config.toml
hidden_size = 448
intermediate_size = 2688
norm = "layernorm"
norm_place = "pre"
rope_theta = 1000000.0
attn_scale = 0.177
init_std_qkv = 0.0279
init_std_o = 0.0346
lr_head = 0.006
warmup_steps = 210
final_lr_fraction = 0.0
train_tokens = 315700000
MLP neurons of a small language model. Each row is named by its layer, matrix (up: input weights; down: output weights) and neuron, and shows model dimensions 304-367. Each number is 50 + 12 x the weight over its row's rms, rounded and kept within 0 to 99.
After each neuron's rows, "fires before" lists the tokens most often just after its 100 highest values on Wikipedia text that the model never trained on.

L2.up2567:59 44 77 35 30 27 36 43 49 37 77 47 37 53 41 59 36 37 31 65 51 62 66 30 40 55 53 66 52 70 60 59 74 42 26 13 43 53 48 65 57 49 35 61 34 30 75 61 35 38 33 39 43 44 42 58 42 36 51 52 58 47 57 53
L2.down2567:61 63 66 50 53 54 55 41 68 65 48 36 52 47 61 48 55 57 46 35 47 44 74 67 48 49 47 75 63 48 43 52 53 45 31 44 68 29 71 60 60 47 64 67 36 38 44 53 53 39 61 56 44 62 53 28 46 58 47 41 59 32 44 42
fires before: " |", " in", ":", " place", " medal", " of"

L2.up2590:37 38 49 25 39 75 26 50 51 62 54 39 39 54 65 49 48 27 56 53 35 72 66 45 57 46 58 40 52 66 39 59 56 25 55 37 52 74 55 50 66 64 33 50 61 34 47 52 42 58 16 44 41 57 48 57 31 46 55 47 39 60 64 49
L2.down2590:75 67 61 58 69 40 55 62 44 36 66 45 45 61 42 64 36 82 43 36 46 40 53 51 70 58 40 57 44 57 50 40 29 62 40 30 72 41 55 58 38 41 57 61 42 52 37 48 48 58 65 58 39 50 63 30 62 77 41 64 50 41 36 46
fires before: " as", ":", " in", " by", "."

L2.up2149:52 56 67 60 36 36 40 44 34 42 58 41 61 51 37 48 40 61 27 29 44 22 59 45 46 48 63 43 75 41 41 51 58 35 41 64 49 54 57 36 47 50 35 54 42 34 51 34 63 41 57 47 45 54 51 43 68 44 46 62 49 33 69 67
L2.down2149:64 48 24 59 69 39 38 56 54 44 38 45 44 36 28 57 56 46 40 49 45 53 31 60 69 45 26 48 40 46 77 51 41 68 43 44 47 54 46 66 41 58 62 60 63 49 55 68 48 45 46 57 49 43 54 51 47 60 53 58 45 28 44 47
fires before: ":", " /", "h", "\n", ","

L2.up1815:42 68 56 41 35 39 42 59 61 33 60 48 56 61 34 42 69 57 35 28 29 61 71 64 57 53 56 73 38 50 24 33 58 46 30 24 48 62 40 69 69 54 40 54 42 23 63 66 71 62 34 27 49 65 52 43 56 50 70 32 49 43 50 53
L2.down1815:69 54 58 38 55 32 65 44 52 44 47 53 60 38 35 40 52 32 51 36 47 36 42 72 47 60 53 52 52 54 36 40 66 48 44 41 69 44 62 69 35 49 36 75 37 38 69 73 38 39 54 42 59 24 53 58 49 66 51 50 60 60 64 58
fires before: "\n", ":", " as", " his", " |", " the"

L2.up1714:43 42 68 43 42 29 53 57 60 35 61 36 51 62 55 58 53 37 45 44 27 72 47 35 65 49 41 70 44 58 43 66 70 51 59 57 63 39 39 65 57 48 65 47 50 56 61 53 54 28 53 75 59 39 40 36 34 42 50 49 73 25 68 31
L2.down1714:68 40 53 48 48 47 50 48 56 25 55 39 54 45 62 22 45 58 43 32 54 46 64 66 53 40 36 55 35 69 44 46 37 23 38 77 56 53 49 58 52 42 45 50 32 54 46 58 59 37 38 63 43 72 53 50 44 40 40 34 61 49 67 39
fires before: " |", ":", " Ireland", " –", " place", "–"

L2.up2335:43 53 61 47 40 38 57 57 42 52 59 16 36 53 60 44 49 69 42 52 39 37 54 44 35 47 39 59 57 31 41 50 46 62 34 53 59 40 26 40 54 56 40 41 33 39 38 52 78 43 53 69 46 69 50 36 53 52 47 59 48 27 55 71
L2.down2335:59 49 70 48 61 65 37 35 48 47 44 43 22 44 73 40 27 53 68 42 55 40 56 63 50 64 55 54 39 60 66 54 66 44 41 51 49 50 58 48 61 83 68 63 67 44 52 43 29 49 49 47 35 42 38 69 46 61 69 54 51 44 48 49
fires before: ":", "″", ")", "°", "\n", "–"

L2.up831:34 39 64 39 41 44 49 38 52 44 90 46 48 42 37 65 58 42 20 42 32 67 49 39 69 58 58 72 62 40 51 48 74 60 43 46 46 48 55 65 56 59 52 30 45 32 67 46 64 65 52 41 67 52 67 56 50 72 51 35 42 53 48 61
L2.down831:70 54 57 59 35 37 47 61 42 43 71 51 31 35 55 51 49 40 35 45 44 57 49 44 42 63 51 64 48 49 35 32 53 41 52 52 47 51 34 71 55 54 51 60 39 43 53 50 59 42 69 46 75 31 67 58 50 50 62 36 59 35 73 64
fires before: ":", " |", "\n"

L2.up1215:48 49 54 38 45 35 34 60 39 33 61 25 54 53 41 50 71 58 37 47 42 48 63 56 67 42 57 55 42 65 29 45 39 51 55 55 50 47 57 54 69 20 36 48 44 55 69 48 85 53 55 67 50 48 58 38 42 53 36 40 52 47 50 58
L2.down1215:61 63 55 59 52 68 53 40 69 64 53 56 28 36 58 47 58 50 24 42 44 56 68 45 33 73 56 57 50 60 39 42 43 29 26 43 47 53 68 42 32 48 54 40 51 51 52 45 55 60 45 62 51 21 47 41 36 58 52 71 56 64 40 41
fires before: " |", " of", " Quarter", "\n", ",", ":"

L2.up427:58 55 47 22 16 51 48 44 37 43 64 54 50 64 49 46 44 49 26 42 42 54 16 41 46 54 33 54 46 41 43 67 51 56 44 34 51 58 55 22 78 35 47 60 66 50 39 54 72 41 27 44 29 73 61 15 64 52 47 35 52 45 50 47
L2.down427:53 58 76 46 77 49 52 75 50 55 42 53 58 52 38 29 45 66 83 35 53 40 55 75 54 51 49 71 39 48 61 48 35 48 56 50 63 45 40 71 61 59 60 50 54 43 69 28 33 58 59 68 45 58 44 62 56 33 38 42 60 56 65 67
fires before: ")", ":", "\n", "–"

L2.up290:35 40 57 24 45 39 43 52 34 26 70 34 65 42 57 55 45 38 18 55 53 70 54 65 50 47 49 52 62 49 39 46 57 31 40 29 51 49 66 46 52 53 47 55 48 44 52 63 62 67 36 48 49 46 39 51 39 51 53 42 58 52 68 68
L2.down290:45 41 44 60 43 40 36 40 43 49 39 58 28 56 38 27 37 51 56 44 49 44 32 72 59 48 62 50 53 55 40 62 56 31 41 67 37 57 57 54 60 49 36 64 31 61 70 62 35 57 58 49 52 42 66 55 59 43 43 58 68 40 41 30
fires before: " |", ":", "\n", " (", ";", " was"